python train.py --qk_norm=false --bias="all" --schedule="wsd" --z_loss=1e-05
MLP neurons of a small language model. Each row is named by its layer, matrix (up: input weights) and neuron, and shows model dimensions 0-127. Each number is 128 + 32 x the weight over its row's rms, rounded and kept within 0 to 255. Numbers have three digits each.
A block is one neuron, or neurons of one layer that tend to fire together. After each block is what it responds to, as a language model described it from the Wikipedia text at the highest values.

L2.up16:112107163136077137050144161108157100149127106149117118153175140092093166152132089173160082128143155131111115172148151135105114048087152112080099159130183183177169181138123110130138128166109149146091162119116122110176094170065113102172105112168199108156182067069148079137098136204114072126111155136144102082096163096144176147135132119149175144145121137141109139118150145159152088113168
L2.up162:137194158165143099148156118150125110150185108076178084131151139065144068132170099103135145107116142110119104131093150159144113122105201142087093135154117154134142164091060121145114157150112167189127097114114137042182153157102125119094141110173155110113164157130081085174099123114108114187129111099138118151101122119155082183130159117138194146133096136168128134162126162156093158158130
L2.up284:146111151151141110098153155187133076164175152097082120116106120156127136089121102047117068132198125168123143128163123134133159111150166134178108164149140137154178139107088172098104071124086052159146082163133144150126148174094138141099103167128113080097192153070095119149176146160105109168138126091128113133134121136133158068111099131160144168134159109119146106089165164154082145175126
L2.up369:126163133177116107134163118138070083174154120138075129107119124147174068156152133133154103108170182085108144136095161113107175084116153078082174176167180130103105135074099183132130171124086167201165132137135102116194165119145145099093095169113142143134200168135077108187107050182130096108122169127143102133078107066159065130143106128136134142132075102144108107099077120185113107164124
L2.up472:159152131116113083114120163133110121111143177136060100123105134110104098153193160103128098100110172126093133187119110182108115126111097160122136160161129177111156163154094123122108086092113091171088127162133122094150105139112132107149129198181157105062140169060154082179084123126118061125134163091124148113153095125192168102130132101122171201154123121128066152133166102138108093138132
L2.up566:135144166152141169141187094126131104121118110132115114149128064127134102120188116139104103104164194153165114109154160157123088123139198119099125171139115164178175157080078153111136114092129123112127145141126151054094144088183099125173131113140144093137163196073100063149111177130129171171082166099100152120074209114127067101103128172164166120105108087131186180108124140166084158134144
L2.up573:119097174109105136145118132152061124115174122117023160157094145138114149152130117122071133132120136105102076106103186140112126090157196112113150140158196114118132113090105106124200102127139037093138118107108106125174143139113107114145138109167104114131125106109110122159128124153139089122124171146118117061101105109189136127162117097150170208110168146134115147124153151144154130167128
L2.up611:148116106123086078113124149137102123135131143178045143118100130096096186156120123096097085120122149116120122149146096150141145106146171126105138152170126170102127250118102142137145056132089148148111178137093170140095110112128127103126076123139152117068186187138113168144126078231095162125085147169141093094108169110120099128138131077146071150137079059144130172128116136122140171174124
Responds to: Possessives and split-word pieces

L4.up890:121103097120147100069191108139154088103162165136144102093095129112121068163170110149148126173136109118188115139173126120141114134135072132161100103158113201084062120111153152153103122110142165136114166111120136149103084154161117154101127137172099123156045110089099072070099087127105126116113118119091137115142089116190147147087122168151131212134196146084107139106101141134128061146182
Responds to: Word endings before "to"

L4.up57:118141118173094123134150140127082142167129077157100171165130134156119155113116173135107112101156091121136148160200181146124172133094180103129126132067101140122146161107165181159120158169184200175109177095082092074056092136093099176130142153096066090129120194105063150134077074110120170174130180131109094132094134145112146138134111145138140121143150158115147186073128097178111118153188
Responds to: Spaces before numbers; "l" in At-l

L2.up283:096164118134189150188156111128150115177142151182116113160109119118109126166066145132167081085121141156102155156147128126133131078067125134078057143112078146103114106150092239119146131153082200138124064123123081109073088092104127197147167126127083169151114173152164108113124121178042125078118121170121161148146124168111107105129136123116172093138141142114095146104108099107103119189126
L2.up337:138093138139131132104137115124134138101153172134069099145100148117118079102162042052130057088131169208116126158140114167104141111148115097117200162086127203106201097129086173165176146135218168083089164127095102143155124156166137102143157148099071171119135064097153177164071095092114144127136124189069127101139100183119135120109113114126100126125126109070156128036131101121114114098180
L2.up396:150158151174144082049178140115117099129125167142069105099126115154125093131165111142167114142081154103117103147227095140158079161089147056151192149096102131078157082097142173100123160159083169160121177083153135063112135106139167089090135129137110095165148138183142119110093064096096244118125153106130133143132113157097160126100110156124156140203141142176131164107130103200120155101135
L2.up542:141116144111105173102148065167137110135133139146179133077130144128094149124172084100150094162102132150136115157104168097111118079122149180152144089052127184134174088073166174146100106108247160132087163122130158129089134121106152171102130115128065164134124101129115121129114122129122177134087154156107083127094181157121108109178142172132142168122093140131158142160058166153136124049171
L2.up711:154163160067089131150118115124104077113102142167107117085112126098106098119198161170156133119086152139179137116083193162108069068098132185134152121123117147145114117118129168118123136145200154103130139143129160164094162158113149130158170071084064152127174118154060113129050117172119215135160110154133121103078123149101040106135111178143140121138125147165137133077109105156138161142139
L2.up903:144120164099075117126149140157158129087122143135132152094094100102151143102106169169209201120133157134182154121063135118115109092137115093125133154127167124150173143139110200136133158177161074114154134121091098100117060088140123138089110119085075133069185123109120148104129124161124127073117143150119139121121144140133154115144103117139138168170096123135093173102180108185120119111093
L2.up954:168115135109139155101164142059130120123153183142096077161167083187119091155093097142161055122125112125116154121101166180163086146139179114081072125096132166087146136119116170134159195162218180083122098118114119081150124148136168121109120123088082159158096089114156118129100097086137207093179064175078160120085153174135069077170109168101116118139139157149148101138118151154125120093123
L2.up959:150144115088110098150148113201147146154107122091107165146107110144090088224096101129170100121127163136205112098123127173197128077110138114145095179150141124118118154150120193093120156112208146148105112149115093111186124086129130171115107124099114169154058175132131095152101125133110142108119098145083107119074146067138130043115095158074134107180166132160056171138145138182082116055148
Responds to: Month-date gap; mid-word verb pieces

L4.up657:175079100167101083159154159081151136091176143104119106176076129173101178160140167186040139116165129100133155073111136159162118091090086093108110146034122103135127128174172063118151129131104127086088080115073163127147132177078156147105159120150106149129120165122106086129098156156082166066081157107168159103108107137107111166145067154206060093103185104101114158109134123106132140066160
Responds to: Word-initial prefix fragments

L4.up329:157132140176149152115140191182071156136151164197093116132126158151124117190145123152043089146159150089121138134173028187159150086129151113084129198146087103127121087133126085174133112152117187121162152135175185074138126181106124064062131190144157158090151139098109173119149125214087119145049127066065123042101120132097128123137110110160107153114133050093173170130098132104118107139122
Responds to: Possessive determiners

L4.up699:156108118103110157120183152174053081181177102095061149200153143141114105196131115121138132099139105118101085148109112156063106172164195121145079170128148091110112152148069166094106181152123132176152094149079133060167195127107151132112136192160127084101075086135131103154131148180114129133111152130165136117128071130144142149102116166077148167201140161116124143104145085175146117154127
Responds to: Word continuations and articles

L6.up79:172085112162111149079166109150114179156132200058137132125074122100150148117154128091113109082162130136104183092100124128119094120183150122122046190119128123109108135131105138154137128128137087120153107150075178171189136123176112088156047154168125126072126156100098121166106222111122107152043167108076159095098177135129111144119112096110164160118088082146048098147103139159195076139116
L6.up420:116092156168131131097136140206107159105127123116147138159124127108180189134135166126148117113138120101089097179112113210116099136143150104161099168149129118116131104141093120119125123134151121122105066154146106136158111119146127118065086153177183116110100116028096073160103210093119122081092147108118147106049147134133105167075146135137134182109065113112135126172193171221157125166172
L6.up432:200071096114119127055124119127094103116145075105130118145137176178176134134120128169137138127175130140143174173147135115177074139092110123112145158135100144197132179074128164102131134060157146117177146129176118135145038147151091133085116168208142142124155180086050035192140120121077142085117152116127108110165115129145125142160136088139145173142087108074100130111156126164080111129112
L6.up480:107035066093139145113089145092129107112139089093140159121134152128150104126119132156200127112139124173134125167128088217145068125142157085121107124108148095131115146151105079094143073080103158148150154155091124176141095083146091104116122141177089095101125168128109154127158181129103132131127131154123115137052144151110151159112157125136135138155120131109081152122126164168162106123097
L6.up781:160154155176101132144146135150103154071138130077061175139096157077121200159168162087189153110182144130111091199139139124121107120214118137172041092134171132097125152118125168090114083085121080128120126147101156107177106073153155106083083191116127123104130138124121111130143105097129090158090149094079128145105104124124237122110083110171131146087088049089131137177092167170158102159102
L6.up851:159136130130125103170144141176152138109218126100119181083127129126092089118175120118175167156072162129166119148202140155149127072105140095082077142135136109154137114074082081095139124159081152133134131173130093092113147083150168149112150149148139133093164138120105117166163155130108113114132142099116121097170151092125094197099132128091182113119087111121088141201176212149166176127091
L6.up909:181115165125118133117104162135076112167136114140100115107119136096112110098179132146150162104202127089161175160131098169112172143122145158106148218118118162083110080150127104141101087152146116168130129139129217138169077090138109150106139134160159132094129144047122125153101078099110099099158191139122123130118152137099103107135114082201118078189184090072125132111098093168125071142089
L6.up967:137131144117036152126089113177153109141099145106105112140140177103116219102206157153140108129127130155129112110103123137109089100158140145147122108077148162142199091095088083134116108163183127158234161123107116120106071175122120110123152102136109142125148083107036119132128164075117109149113158071136108148114155161099151116168122102171104195089111088130132113123133145169154110138154
Responds to: Possessive pronouns and word-start fragments

L6.up171:115103122199063164127181110115100152128140143146134155093120200061103168163191132076149116128176131132121146135155182082106108140139119084146117160115118119137144068213133115088099099084118126120076118120124104127120126134131126066094094118170153077168139195047103112187109152127076120103134083111159114146094184097136132160093113138140098137118152169137086110085163169119157083098155
L6.up197:073121143095134150138161120149102132186162138145097066146136095114100155092080129101143092140149126147131154168185164160124128206154121092178146112097102149157172118138168135129150084090143136096103142061188206127116112103127096158179124117092130125082124069154115132135109136129106135154099144138132150096147182112150128074189104120107164125111114168065089167093114152154101187137102
L6.up225:184098159115100140145155147117143089137144116219136141137123176090082139145102183132127110128091147125110133094129165211124161127115089153143125151044086196161119091171114167158157069155118187131061167117125118130137126113100083140131097176094109122053131094101151109134106108149145136106132097133164135128083127116137124123097126089158164132113082117100115213078123167161144191196064
L6.up229:127139159144148146115162121147162163100110138119117098119131129102185132236110136058093139100134144137130152132140201154079153094087153080093155126092115114136088088161128093163138115054177181119073113125157159135153168109092116138139171088128096102119145092094083140104052095082147111052105066112125136180113138118145156149117121095178104135154154170153112174154145138100087080147164
L6.up627:157132138183116158116151128086101126211150160147141107161121150151068116145142091117077177166158143114114150130125157176121145181100114125185094148119088150120140093103118186149152076193108101102116148074136072105121184175063158093066128124122128126109058139109104131146123108171138096102108154135150080129095116118078159116152114092078143136153153109082148132115129100101158083093202
L6.up633:194208186150161139139139167161138152144127140193134120126106119121109116136097132116148196155153098125162141169193109125163134138148120133168141101136055130155099152156177210074162117106153121124084132127172089132158122081141073138091068156156108128126118147076111050142127060133130143128107128146182143130106128094152083168162091086162090108131091127074114153099174123110094080107049
L6.up844:159096145103096111074118152123130113105133171153129154119124146132082148127163080115131127123097121115134089123136128108073091165134087087158094101116101126156113108170183118136130146132139155120091147110132135152094164119149123057156150186137137093099200219113103154098134188139082144072128156164127151142090122153144131109112144053129160145125134150110136102126142116149185122192073
L6.up937:193076105116122151142144121045165139127108121202141130125133202097120117147108175132101106173113103154116142101198206130101145117118171127087103200143108124155144123170180127155140108133138147079086122111177155123099151095199103065163133142187115133107118118122114133147156083136069120101128104147163117125127162180125147189136128129141149160119167071099122157084122132144144110145106
Responds to: Space before years/numbers

L2.up76:118103132169146217104103140152133141128129097130153089124071117165151124122140107137089140135125147125176115123101114139111087136125173122117127125107135110126110072142077088139100193105185116173112107104135097077180099193072138130061081096056100160156135143102114117214113093138112145124142103132175063077052183089151157137106124124131146190136132111140120110118170177136172115120051
L2.up95:167112131118127132105151145124137122072127140119113101151086125158113163107104202049109093111126131111130110122085175145173143168115131132118114190098024174160144151149129115105161143113126096175145127101134177101110091115223134159134103095128175195137125173121099077191126166146122140125107135130185114175135070117102101144140107136136124135102095081105116111092103108154120082132100
L2.up393:123117165205086200097132125120109033186106113113133149109164158181117083147165110175115142066153137121108095092115050145113080141111138154079107129068067162136123106128160108064123128136135107090083131079156159097157160174169158127113097130119125150132165123099106112109081077158137148129081178089170103148129126182164114105104069121121089132129143142113100133146088166149156061097093
L2.up492:123105142073139176151133094127162117082149168137137134141125177121139158225181149121152108171127175143082118093144137145086079102055105141170064160100107114098146141122114140125099191150111060133086124123164098154103099132111087102137098090098175103106109152126160134107134126120032112120117135124153105153142110171130144109165109114224124126154194130108038135152144117143127115073117
L2.up535:113095125173105180150119135065127132141091174139092094146106127157160136145134189125096125075153136121099129130103109171173156101071159074101151102061145168147145164112112162125125167199106083126110098102120109139120112136150165170164049086064125167071100092152134167106051129120106135143069157112185132096083121088139121139165085124145146115111156039115120118131142155157186064166098
L2.up547:115158083162141099109142158112097123129113185051112160138101154170080103182111204155118136076150118146178113176070088130143134159097184104111154116116146135218095175106081080129147169136098138135146142115142118106125144123169182176085125092041108133084134095112160178135110118117140133122111141097105130152067124091163119131149144120136087154140073045088058114096091146142134105151061
L2.up700:152143128074120098160158165146135107123135082125127162162109147129101195153109121115128136124103117143194070141164126157121147068112170167121154131106143156183193171152080150115116100168141097152114140116147184113055089181155163128154057050124119118114088115161146091146149079124143118122144121209113151042125128122142121106126096136238118114131095085140125173140163143152151087147103
L2.up1003:128143156089154175154114111120112087092101115090142099136079159168138157120170140177144116128148127148197137123160104159082131111140114108067118110105122147085118120127135104100126158190180123127153119119156132090108092213073138165089084157114192143147150070116055137156118101143141126136127099168128085092128155127153119068069106106117069177117135112136130151131144205091147137176118
Responds to: Word-initial fragment "st"

L2.up259:108161147132137134098120070178116106142131167144123101080129082095139032145165100152114093076161133206158095092079159108146125063170094087129128126165127182107146062168116163121165104152151145200098144154162111184194140147130127114084123089134124145141138093090135162114135041120156107039075171102163105137109099129150102133144092149178146116117110122162054139099083189176113161121115
L2.up274:161117087065144107143090149156074124145160123131113164112117172137130060181178104123150117155140173120176140142187111136190156071125157117122141133124159155135139067069124153140135139100203171133143158153131186135166097114176097103104148098156122146125113176130054085147152022156123177147114079098089064160156118120152073112104093130156114093099145074124130117133093172178149107150114
L2.up300:163037126130132161138086052188142119144167172182115120127097172101185124104121104161131142124153098086191045107165115143151173162142133148099123148053053132093143064157111134107134112151122161076126157101144145126182122084102152111085092046123127116172161105140149096149165105107133153120123081115084120084105094129169113109063101045150126103117159143142145157102116195134170105139070
L2.up481:139081136160136131123143108094123105101175139103132094131176136147122050168141145110172040152062166157206102144142143124114109160096150152151142119165182133156086110135131121113117142103103102120120181118096141103199099140176143129103155190064094183166123112143109132188122179108066148133145107051125118141116119115138102163119162141103109205098116153087106091139081194154143122162119
L2.up667:103072158177073164183157054097104093167123133144128117133089179205126083140108134138147070109130175118118099186137101130177101148136141146130102155078189145118071142084092173158216201106147165134098104017077066109141085092148114127144090125098122158133097107093165097122132074101091124091085148093099106122139123103084157084154154158109092132120098101134107159096117146128124063097139
L2.up740:137109082190099066125140067155175138134173121136102101057142154144113117171127091129065104079118131118153094139120082152168099162112125146105121111162108128151106099161091177132152100111134160164145129083107160092204161118184152124108167097163093129185104121124149139181135095177130162146054128099098097153119134138147105152092115141094118080088114118145068161111045182155183087133174
L2.up808:170138147156117146104113026124170146099160139097121129104197152082110108179101149134043131117067163198150153129145112150064064153162152128103150138105100132127104133088103118119133085073121164134091193081059077119143142098148130085120145101118100143124107118121144105194115159131144114092119136147086165108138114105208135182062120182106117149161185195128142069143167141121093163122140
L2.up982:111081093149110129118146130162122099073170195116084135115155137079121106139150154096082166119146084111133142171115140104120090146098133156033086154159106122119105086158147084128094160093097144127113136122139162088173122148138185060125134153170111149112179125125139127168103111153142113106147159105165084132152089090136080179144130135188139079095120074110080178153082170159137104058144
Responds to: Verb stems before suffixes

L6.up269:138117117088093216166130140127133145107123147100124135196108139212105074116169184118133176120139145143119130148161125090151149112135134109124133160033141170149068113063182124084137125200172142123175128122095188093094049113101106162144140094117111129080159117133121069138076160119122113088127101057147117120154115139103106067112115111126168071127154125143104120175152127191139141215099
L6.up421:168144140128083147141170151100119110148144143147067103172061113150069101141155159131093144095064120139142104192145085107161125122096174109129085120075136139146073125136142076126155114169133149142142095082146169080110103129134132105154140153131173084150125137141101107114147191164187145140051128080163132110023186076092144089147079099122142199127131141133095179130153082120159091143169
L6.up517:149097104172066113104137139063108127091099204115070188120125108150125136153069105103130055116117118089202107186157178187157130171133107137136050143090146143125140150123088091187139194121097155147098121077118165122121143148183142118125159146105144145107154164152153100088055134134082128086110100053104145130112110127128141072154129078149160083193097037133118166116128113130101110135122
L6.up665:123079136145102121046157149093102132145120170094130122146116096176131134135131161137100159116128122141139138122128171148140088159113132141174132235118087110145131121173149078124150157204084080106090056092123159125128070122118088129142118108159142137139108158140144073161062134177119143125087203137162226103105194125147102075142128144189102151128132087128101131164182191153118067100082
L6.up827:126082136138085128139139122093119083130147127101122124180075107148115103063113115104198110133127165173135090122111184123137148072128155137125107168108152108137142066147140170147160117114159123102138151141125118158114129150159180118163106152123044155116073177119081115140061146158100162157183156143168136150072158071108108109133088131090101115137152093102152096081107089168125175131141
L6.up874:162136126154058158154125109092131171064174147108064125168082112153133118140087169135101142184113140176096098147132191117154146165161170064135118181124161173130109128175141113132152098159149136118132093090124158129125123083120170148105130177099160152100110088163131115148080185150122105101112119103180152114136110144122168147149099117079144199161135109131151134174161164159130128131124
L6.up982:106100131171149140148180136162110156127153172105092110179162113159098129141136104149102159156138142094195141117167139117151106152101138142111057140122073136087186121149145103107151115174095105191175081158101155090095148170157119172143142113120150099169102190126152125069105138135101121053181118078143141068172153106152180091115042138092083097194170143137097188135151108145133127067186
L6.up1023:218090086108081192123142155112185120104108164164133105140072095145128125117125103153051138117104135119150080132136051109118130109101075110146084133089074121129128141189212153135120069170153101136145151120129158154125099120104177138116150157188090131106135066119132151138115216134111109126115200116153154159106081151062139101119107134124153138187120107057101143133139122121168179151146
Responds to: Word-initial prefix fragments

L6.up80:136156018154087147121167106180129091106150139175107102124104150090090122115164167118115108125144134137136098141133129150157123084152105100086109141132092219112076086123183118161091126135152114168164199081089131125113105089105098095099082122137040081091123155111060135115129126134082110134149119086186111145172140115120137113116091137138101115162110118118146155141133145140113110221115
L6.up118:184099089137108150123154119149128131131097166144106188117097117137077118179087099140159097143088129128137079135154137197122170082118144099067115170093099174110079117171176182138155108137126159147092156121093129147168164110122161170115109130137131165152108165100145118099114129138123045143154138090101142124134077117138119097103109137077146102125154140139137127135152133142134124219101
L6.up133:124160130221154111131127066153139139097136155136135095061111118121137111110098101130111156114107143128152145169179136142144148131179098099070111095164133154092118091131142142222123117171098158137119144111044157097137107108110119198089120129079166095121124102132115100150126147063123171138088122088107128087136096108173131124109166065126157128114176085135172120086147153141167127159190
L6.up168:192132157175105104112140120118180160156160110174133142077132166160124116128143145158100069131114123123140142142152066174163157116197150121061117087094089140100093102164122171144153083107171129099123126152094112141171117118097076122110119170118106100133147088126105082143140110100125126082075081104141142081065120122177117071150117133012145083159165148130143142137158127133133103134115
L6.up329:127098077170151128097155102066080094124131118110095060107158132138067142145088118098094092139161160108165113146140073147153124081142117159106084118145156164073106140068189130171112155103122169217121135161104141098149087098155140150132140137135124162142143125143111104092084173141143134134074099043123147146135125154114162147104160120136179133163171143171140148127082146133106126176137
L6.up367:135132064110133145061085059111139139092113111122085124106107106117082117190121108128111108135149107095105091180167141123159064107141159071092112151124157195182075072141155179090121088173162159156153132123118168123139154156115170087113091134173096079140127122139105125142095140080092132102105111067110141117166103152137087105065097171120156137155172135142118123124136201128130111179136
L6.up538:114131111079076155089134123129151123131164138201130136086148128203069161138059087130072139162078107121159131110203116096173090130190089118092085148147131227159096134130167115134145108144148212186099157084145182134104135119155166146110137095159047110107105128113139107067137146117103101088130127142167141098126165124126155107112099116143118167154137168181111130127115130124158125123151
L6.up728:137117127150103160154110075159134130116163158156097174148132145153167085147115215112111115148157151138129146123143123142092124080192136096058145092122163180162104092067102121140148074143206173143110174180148115148152112135113151124133118154105043101103140165120088133175147089101123118141151060132063176156167088084155101065115108113140107144180139106160109128153161183117138040119151
Responds to: Speech verb endings

L6.up109:144142072149083144127125093091090107137148170079111170109163155124085153153154148171086154137089127180115154111134125148133096070154133152157081137075094127189124105145129182190122114152110115223149170125078138159126181130148102130119134195115098156075114189129033070127076156108112116178089165162221106110099128115156124145156092089127114130166120126081149141132101167116170120190171
L6.up125:158158131141082118145153128091152108107155064119115093143145132088135114138106098105134199122095109166110153126087151100160140141166113124180103135091146138183139113123125167154145171151200215117163126106087154094150149114078136138149132140108095100095147096087142182109091078111142163098092139157163136150064137134162087115174102135109100201114156110075134114164111131122125088114155
L6.up571:106123130146149132136179142071045088133141106156120134086193111163107135138113125162112124135103134096193105127110152172089065146183139099142146172097152182126097144195097152155154141161130120143151143147065135078137140109122175151117123153206099083103095114101133085104103148134108136119123130164121160074112177060127108172107144146095100129248146104139084174159175052103112091106170
L6.up589:182075101237088121131122115121136109070192145050097195088162135172077162159151179188085137139127119101091133123172121107161139083155149123171150135075105159124104128170113063151169150149158088126109120085122141113125094122158149125101092128103145164137181096113114113115113129094109131050118126176164163067157156146133089099081075172114057112117165132162101162104134131149109153184142
L6.up670:174171127141162111155174177146165139113145113162104170142063125130081077139110134054085124133089134103118107140146113117127183133100143094107143113124082159165177090118144160129197143147127169111139153109144170097132119091138127132073124169090140105118108093126106124097076142169174145075135101178142105121119116126177102115146132062100202117130082074102128136197186121154108152158095
L6.up818:141115119119120119088100090057099126116155143107079090146220121095088086159130098172088126102101101123140108088069148180135115102188134138118104149138126149197044163151158116144160120126131129074106154111121103090116162141073163118162138143166150102118116105107138127149087137169142178131099115114122140127035087168196127113158135120102108136150104125090106119174093122113209091138143
L6.up930:127168151144129116132096054103058128124154124056097107081139107128157143110166108136125178080179143079135193123103168127154110118123116100119067124108124154070113151142159193144145123151145133109167102141090157138122182192129140122069120158120235106068117149132109117092117183033161138144085178150158091111095177111123117185107096104134065160166125130085121075111119113152144082162132
L6.up943:117170144136152100156150100075119141157203118170117118147104126109107114120119074133153123130173110135122106141100129096115129175123161135127144102148132120081099086176146205115166122111087157094119100112099105172154133144090124130072122183149056129170094180117108171134080131208066158142091166159144132126150081104160127196094153092060140167135123129088133193108166129113123111172166
Responds to: Article after "as"